Weights of a small transformer language model: 3 heads of 64, normalized queries and keys.
MLP neurons of a small language model. Each row is named by its layer, matrix (up: input weights; down: output weights) and neuron, and shows model dimensions 0-191. Each number is 500 + 50 x the weight over its row's rms, rounded and kept within 0 to 999. Numbers have three digits each.
After each neuron's rows, "fires before" lists the tokens most often just after its 100 highest values on Wikipedia text that the model never trained on; "fires on" lists the tokens most often at its 100 highest values on Wikipedia text that the model never trained on.

L2.up158:411433567585530491553530484549456593551446534540539493465519448439535517490548536437398481510576500572498494486534524435471525533447512529522508499489473482462592622563441522435487475514447584465618494493490477532479545488554484518529551471460385553517398508496592463613506531522524543374420505460582521477498547540445541453463509466521429567493498516464617544365470457482447511422487594418566414481475542425414550533532498498495455577547436477473435446478492460463498523487477490511456435598472468451552476490553415467537542453537477579466486465538553526516435502551467518455
L2.down158:475534513545622532483482477588522554514539506478563445475550442470435551513463435494464555471560536534459503545449576484531551468491398484478443515611471441452561520430394457547470525507562532421480546520408550537522484428477465521604478487535564507495545438609498474601496518470488595523522583481581491549592471482514543474369440545543554485488571460490427542449473517497486497411544519569423462426514525481419558519493483482512514462497485518561430479589597469450533432422501499500351441579448505437512426563462516507555484479491491495414533543478456481557438477537537542453
fires before: " ", "1", "2"
fires on: "–", " to", " –", " and", " until", "-"

L4.up149:505521438505454539536647550475421517570498486535525529603482569539509454454368469593475424470549563564499416487645489481511523592513519547496491473464508493483437496485450420487491479601513442584599502504436517444580456545523508467460455491476503531543501526574525442521443468446459513478555560424650508461514477524493427506491520506469477508508491518453535495420448495580473478439464592389490529395542452443479499530419496435429608416490440478605509516502516488506574433512511537509425466490403495524540555489528491539465508539527481454437484470486520514457548584543495582473
L4.down149:497452587445538550497487492467519554469532537543525451497370531462494471601483492520497500408496538574506435530396506500532496486490511462521484497470490567468411562549500540495474627502476564509500519401493562525579525469432525421505608587526478537471527468517486441575415504592521486437490549438488564549578501479547574520659544550488491466495477553456553428432536519448487366552491465347491363449479493568504550437494470528438558523472489523458446512482463527496520520487603519428452473475423484470455497577501475546488487575519448544539492511439543484503490546532534504385
fires before: "\n", " ", " \""
fires on: "\n", "N", " ==", " "

L4.up466:475526637464451475499505517479559487432571481488555445489511440532565466478539451507540508509438517441595546554537483459424488549481475474380449488480582609504515516502527442458484330426583524499524443532415542468503516516541429472507491513409451612575497522487492592471519455518538434528479581537460495554491583467439513541439467537482543575493501502478434389445496522556484490490478534428356539489466413540459486579511504417527514467429520560465504464531499491474520560505475497558492568520541406593419499521451498540426475563548537485498521450566542438427495553589554438487
L4.down466:478433587541417482440527518500493591473489510619584559484560582489464459483541578434491443551547471441433392587531540536469507435525484471480581507421436566460546429568431497522475473517367556482522470491424484471480509430525496492479510510536442569538535481570476505543560566546427400448461453578453464578491562485487533587606477562476522475513457452429422422531607487534457547469517519478457482563464530418478453444507524570573502470525481501510473525490437474553453521537574493485529525506482430428536522463478533407500438471549395465508511530456573481558460607561528549506
fires before: " ", " |", "tha"
fires on: " |", ",", "e", "man", "ne", "de"

L4.up47:587495528464549482507455454509480478547463468468564483486494455505493446471556528530558563550516517507527409519517510474574454515505498501575526550471486450545513449540471472416507485550525518598470457420528486511444445567555490512576573471528456464515533483451457567534417515389540510541458554486510575580476574405469473470488500431492489544497513466450425495568597362524403512524436476420559518581445482390619572442447482561561530438430373564464505491473522481536516517537465544499555458472539528468574565595457541600485416453468466443589438457446397529488497556477543495562
L4.down47:471468523487505580559520535483560524461456456515503516540493514463561520602528485413442571420479536469478504509579445509557400446455518366468526501486559446542471408373385478545589506525455463469468525495458522478513551452491518518485580433595454433483513526531510630475536470435512563490545524435491549570581424458473465502473523365560432464518530434480500454642470492583513450485468608574490459491497573452466462632468510494445487576549466482568507566563508392519517442550469527557551473473523522516495505497507457457518539494522524492517449565545482475510441514410520558497
fires before: "1", " |", "0", "3", "2", "4"
fires on: " ", " (", "0", " Votes"

L4.up134:509577520519581469573399502565432415484481563570549558439463467466451506508507549479538558526480488446504562630517591458505547505486548576414490476557495566498571441513449498470519487421482486478487566623510565511524487564528510471439475479427552494492406582525546419508429458594503460451489514447550563455594445496528550438439560474471485454471522458486491511510573397392461511469491524452496445433446424559501452571542480448592437509534510378548559488543521403507569560476502475532390493493479510494564386482460462549511441519521492561556476503495458547535455522552510583485
L4.down134:487517403454520568496605485494544566448510423488522479526458570570502498540515432434415507494544560548521480401480532506510476497507467490508554516499466525530503518440476505454541472646421465543601551485502497567439532456502509477432530604548531415429619461498493591451484521551486369528561505494530509526421489519490475543536516540477522539489447542437576500503509486453415545508475433474486465543458479541512433460530483501617436521551491500483535544505508484475485460429361478360531604480532490571470497432539503471581617452431532401478529590549490488586413530471542500494
fires before: "\n", "4", "3", "9"
fires on: " ==", ".", "s", " ===", "==", "==="

L2.up162:502521492577560474535507534466502446483551465522549560568484487517531596581384532521396514395507475538464381529460482487609496525473420598541505499524500495476626530538400471542492539510571583491545482582490380499492436523526461532525535510563454507559498505412462490410452568500558422510499493521499463499561471544506538540604403599479459504484501479494415447488508542506462584544480453431411466541579493462485476444474429585508481477477416423541586507503476504522531494538448511522420483479471559434439497525464533542573440514500492502445461548548544491403517490645539487457
L2.down162:442585490485485516476455418482536511515524489516425503430451535473492473545451440528533512557381423483467497564564441493472534577526517416510532438466494537504522415569505468518480425498483429526483481543431545507500481528455490403416577490414624562427461502512563495558560517526445534451543470504520492507456393467481522464500432511557453575528561546544589503599514512541490530506490543544429624376467531407478510493566516495450473452592464548509548543560407510469481500571592544433509481609498501544512503411595424557409478528471445542613593504469513503474487509453508486500
fires before: "\n", " |", " Goals", " ", " Apps", "s"
fires on: " |", ";", " design"

L2.up267:573596517473499502445532488428473495447504442468540409484424395502464487468477518577511520528502578412556403505563574539496371515499492583526426583500471459596446489547496484519480417511443489562556540553483454471466439561543476491449540504470600442504477458558467532618570432462475509453509415616485463545533478515468580532429445568450538523498518495502470369583524478506546414585478510427407501444546448533454527493559490526505420453511507542465441419493490418471530522524510477596524555445537549484534486498462552460488502459453414527564459489554526459532524582586465455483
L2.down267:440562572524458471575454458584483488463536552533441550548551479592538527490478508401488451447539556576481535519535456552565512574447579447434497525475465445620479474453542554412424498570472534520436375480466467529504552514549542511455563472482497497485459455489625463480527407402564472575509502451487407526519462605464550502558549556513469522412467530465516503548503534615543481505420513505574545472546497553463472480489499451521475579472520510515480499466568465442482540534456549474505425490514502486395480382474579475534462543519462434432480451405570416496494623521426488469
fires before: " ", " |", "\n", "2", "0"
fires on: " |", " ", "0", "1"

L4.up131:513496515543441490480529424439526574387523532504461560443415519393527527510564466455478573594493464585410421483429555547482543463491530463484500467493426495397493489514485492488516458473509485581540444499594511448545544557568584484461491465473535503492463601482561503615463555474553508532501507482403507538474576451613457529495557563456408508547453464490512469561395437480487532525436478465508512515468464511549556573464502586576441576502424480480394556470524571607478500528535452486439474472543573377593475565506483557417509486429513531556501517568453456463544472467462512542
L4.down131:538581461514500526466501491505505602472512480480567461486490455548536463503545520537491443591400626544539530480421555449482563464526579456501497493551492480481466518493452468525591506565541471473573559410438544498560459545503493471500501522521530434489361438462477439565532500402494498525491500458475594523549499622530502434550598578466406482504516444574495543647577455404451469433534537551541484513462496560518468491525492396495386467483509451585498502407430532512454532519505533475493421463487425396537520488492542552496553433541468498399460538477465556456578493555500563528
fires before: " ", "=", " the", " age", " time", "In"
fires on: ",", "\n", " of", " the"

L4.up831:495441511521621519537556438448424560539485566469503473422445577461563485534442525459545463481433502541517564492440552459547572488451478514373414484578545505473521517347591479510509608535487432444478440526498581509498575497540483465553539515439548436585448538545417555524459506534375508517474500487509476483509501498537429524506462488507582560591487518495415528559498496545527445503481544582502557529530496494411503535489455511502451451570555545467507392476551500444532489428628504425497481529503637485534549634493497483437473471467491412503498521481514412484505541482481441548
L4.down831:394602601478533497522514554524491576564501491468589437484460464474483571558521407611506487531505494445387469443425482614569470469575510631461627490439489548514504451472497510552517471494514492527448475524473531475474545516482403478524516527495506596445397513456490449423519525479523545531504548525526419453520487568471455473540428428500439490466535460392481496504514577515449548568484570457527567550504540483449496544420417452532513569494439513491553445522575403537458522537476488501440427432497543509467466527560448377519514503587563420572553454568487483517448519493508550535
fires before: " ", "2", "1", " Al", "5"
fires on: " ", " and", "–"

L4.up158:562570568446561452584524469456535501470621472517437509526544417548536524545563579591444455486560541509476428417435532539471493549486448454501473452518552543576524523541435425538561443526580494432553452507489538551518485559542542503484469513599431504508487466511466455530541426533566481518472383384532452525508514492552418444460486446539477528422530538468481485463465527404462521492494479576536455506506452502500517564496448517475582456530457531519547559540485508483532522406534605590426507497412442597515494482514574475424403548359490428529542463446503443473532463590480513404
L4.down158:485445488558366540476507446564543498515467578516537502460502635418484574612499478452439603544505491451512596539470540457513619464556523464507450575496532526466495521475599542449410423556456491600416493412511482458496518527499568431551458517524463514498515495452508518474518510528464423405513496536492512456551471577442559462505452502521489430448503534490495488496434415506513516476528602530458448632481422433505587608441493443542462434476429497501496545358539485556508501420529438483544499553482519542506510514469501447469496521472535568553512504525482451507491527492414595604
fires before: "\n", " ", " Apps"
fires on: "==", " ===", " ==", " /", "==="

L2.up704:449467455474427452474546512508520471493372464494461502501427608575593563498539548517483558459460470497479569467584444482485653529460429439420572535457535493559472433464497457507501432588503568537527502471588510388495536426544535521555400516471527467560405545551376566599444561519460509532406565544493487490540600541534429512497455546416442435517481539500489464466565553512425523542534477565578440494574492519544470519494530499491581522545464487528553563497534477522553443420432501485460473472511521482558473515447466526461522542572585605495526531480516425540458500444506527477
L2.down704:573659506601590555564464528423546475468525562493569447466494510463451473441466471561579507521607556434456477513543554426554406439542496528549443546532530568501543534491532440513584574481445478418541465502494521511449470510519540548452564543493515516413532506489624515437510479458491474459598437479530432474517431446441560545459483561418547501437530447637518532539508474443521441350467446436434481537460433527479502467524482518594447470552440441436505561525540476419467489563508513490459434419465461535430523485506429518494526490464492538451555495486492522526556520574484531528
fires before: "1", "2", "==", "\n", " "
fires on: " ", "\n", " the", " for"

L4.up703:582477406537513434583459440586493386524514515485551481543466576451487502472487582472412478492436561472501537495454443559534514506577424553394543507495430472487537546475491401495547459463488440503557455638460483425467555514639533469495619579504484484517423488498508457530495413521510509464497456569466514430547494528536554548507498513618583481484549522426540448377483471390501438561481499538488524536491504547479521502474432442526556475597542479447503529536528500624536555487503542548477517461478577546477486451519572497537513499387531550445497444490437444457556477450532498429
L4.down703:405524495458447481447524485559516474462485498495512522447538550544497463504351488416459510491486581458607447402462465477552526617441476494460449483437413521549553531470434554522446552507540525562563513620406567447400527559531507487444537522542550543500432428497464570543627530529496540494507603458530559559437391570521536477458486571478570394500536443496507508559511517530486482469507484551506483449527539542481466532535488470513517617440434429403472468552542464581475558468507585530458378475482465540519496451492498421497500514544461451505497502403462458484476557554562512479
fires before: "\n"
fires on: "==", " ==", "===", " in", " ==="

L2.up865:567552470463503481494568500519450498475502512457466494515434382500548533470534459494543613581482597439586431580556441505442569525478534479440491518526530488558553505488434393433453401397605496452459491466466502450504441463511501512454539452457511565470443551561472367425542486397560446354418534469445423531487495510505517489465447430534411439480491510513492527486481479482539588543456416518520516535540527584505534589475522509562500523458501543471551434398459424483547527510468498474503522505514485633486550488438568508558428482481536540541499534426596429529510481489502468444
L2.down865:554513429560580442612493467446451498574417454540476468583574467534539500469453496477478540515417438506510512523437543488478495479516515452566549467568421516498560459540483501434480521477464487500513448445409598475513516477522579470462550521501440537488454446569485510482493464505472547476556513411517440476442520455564542468585612490593445497548537445527540469553432447420560526485486449513579452524473453491517643601516503482537502604544535478441495456476465451504473484489555545507525590383497457440522543467465522562388419521519572581435413501453538457534650469456553531536
fires before: "\n", " League", " ", ","
fires on: "==", "====", " |", " Champions", "==="

L2.up845:503492460548439469422424459585466492491585473425560510483476512458493473546476494511546484525516465556542356658457472469510479577516502428576495483479505479500595433542410436506628481564501452568586454501520473489534511524469510456510529526537478500438478501452440427489450490444489453493509506487438474484575515491410573522490490487541630468513445450415539483547508561565529602515545524476465542534542512401530421477411505621523562509574511487431474423508468481623549545508509557519514487456546477503600500526465620447499556526516552467562479472396500502547580473442529504464
L2.down845:468474531517478476553463426588493498533467497528399454490521451469491491456454530469534612465519598516409487497587449477514497617533570479517535524513539491511496477538567478514512498475471459446537497561603560510426463554531516497415536595383497543469614494549584492492484520499503453463518410475580469530466487417393392487520485433516451524429493534486587487576569548442453533525484470539486579408468453509485533475463539503454506397557493585509588486458480512460426473510538504566459500537432498586427518364534449572513395564520484511484457587537397487556494502519483479578
fires before: "|", " |", "|---|", " "
fires on: "\n", " |", " ", " Pts"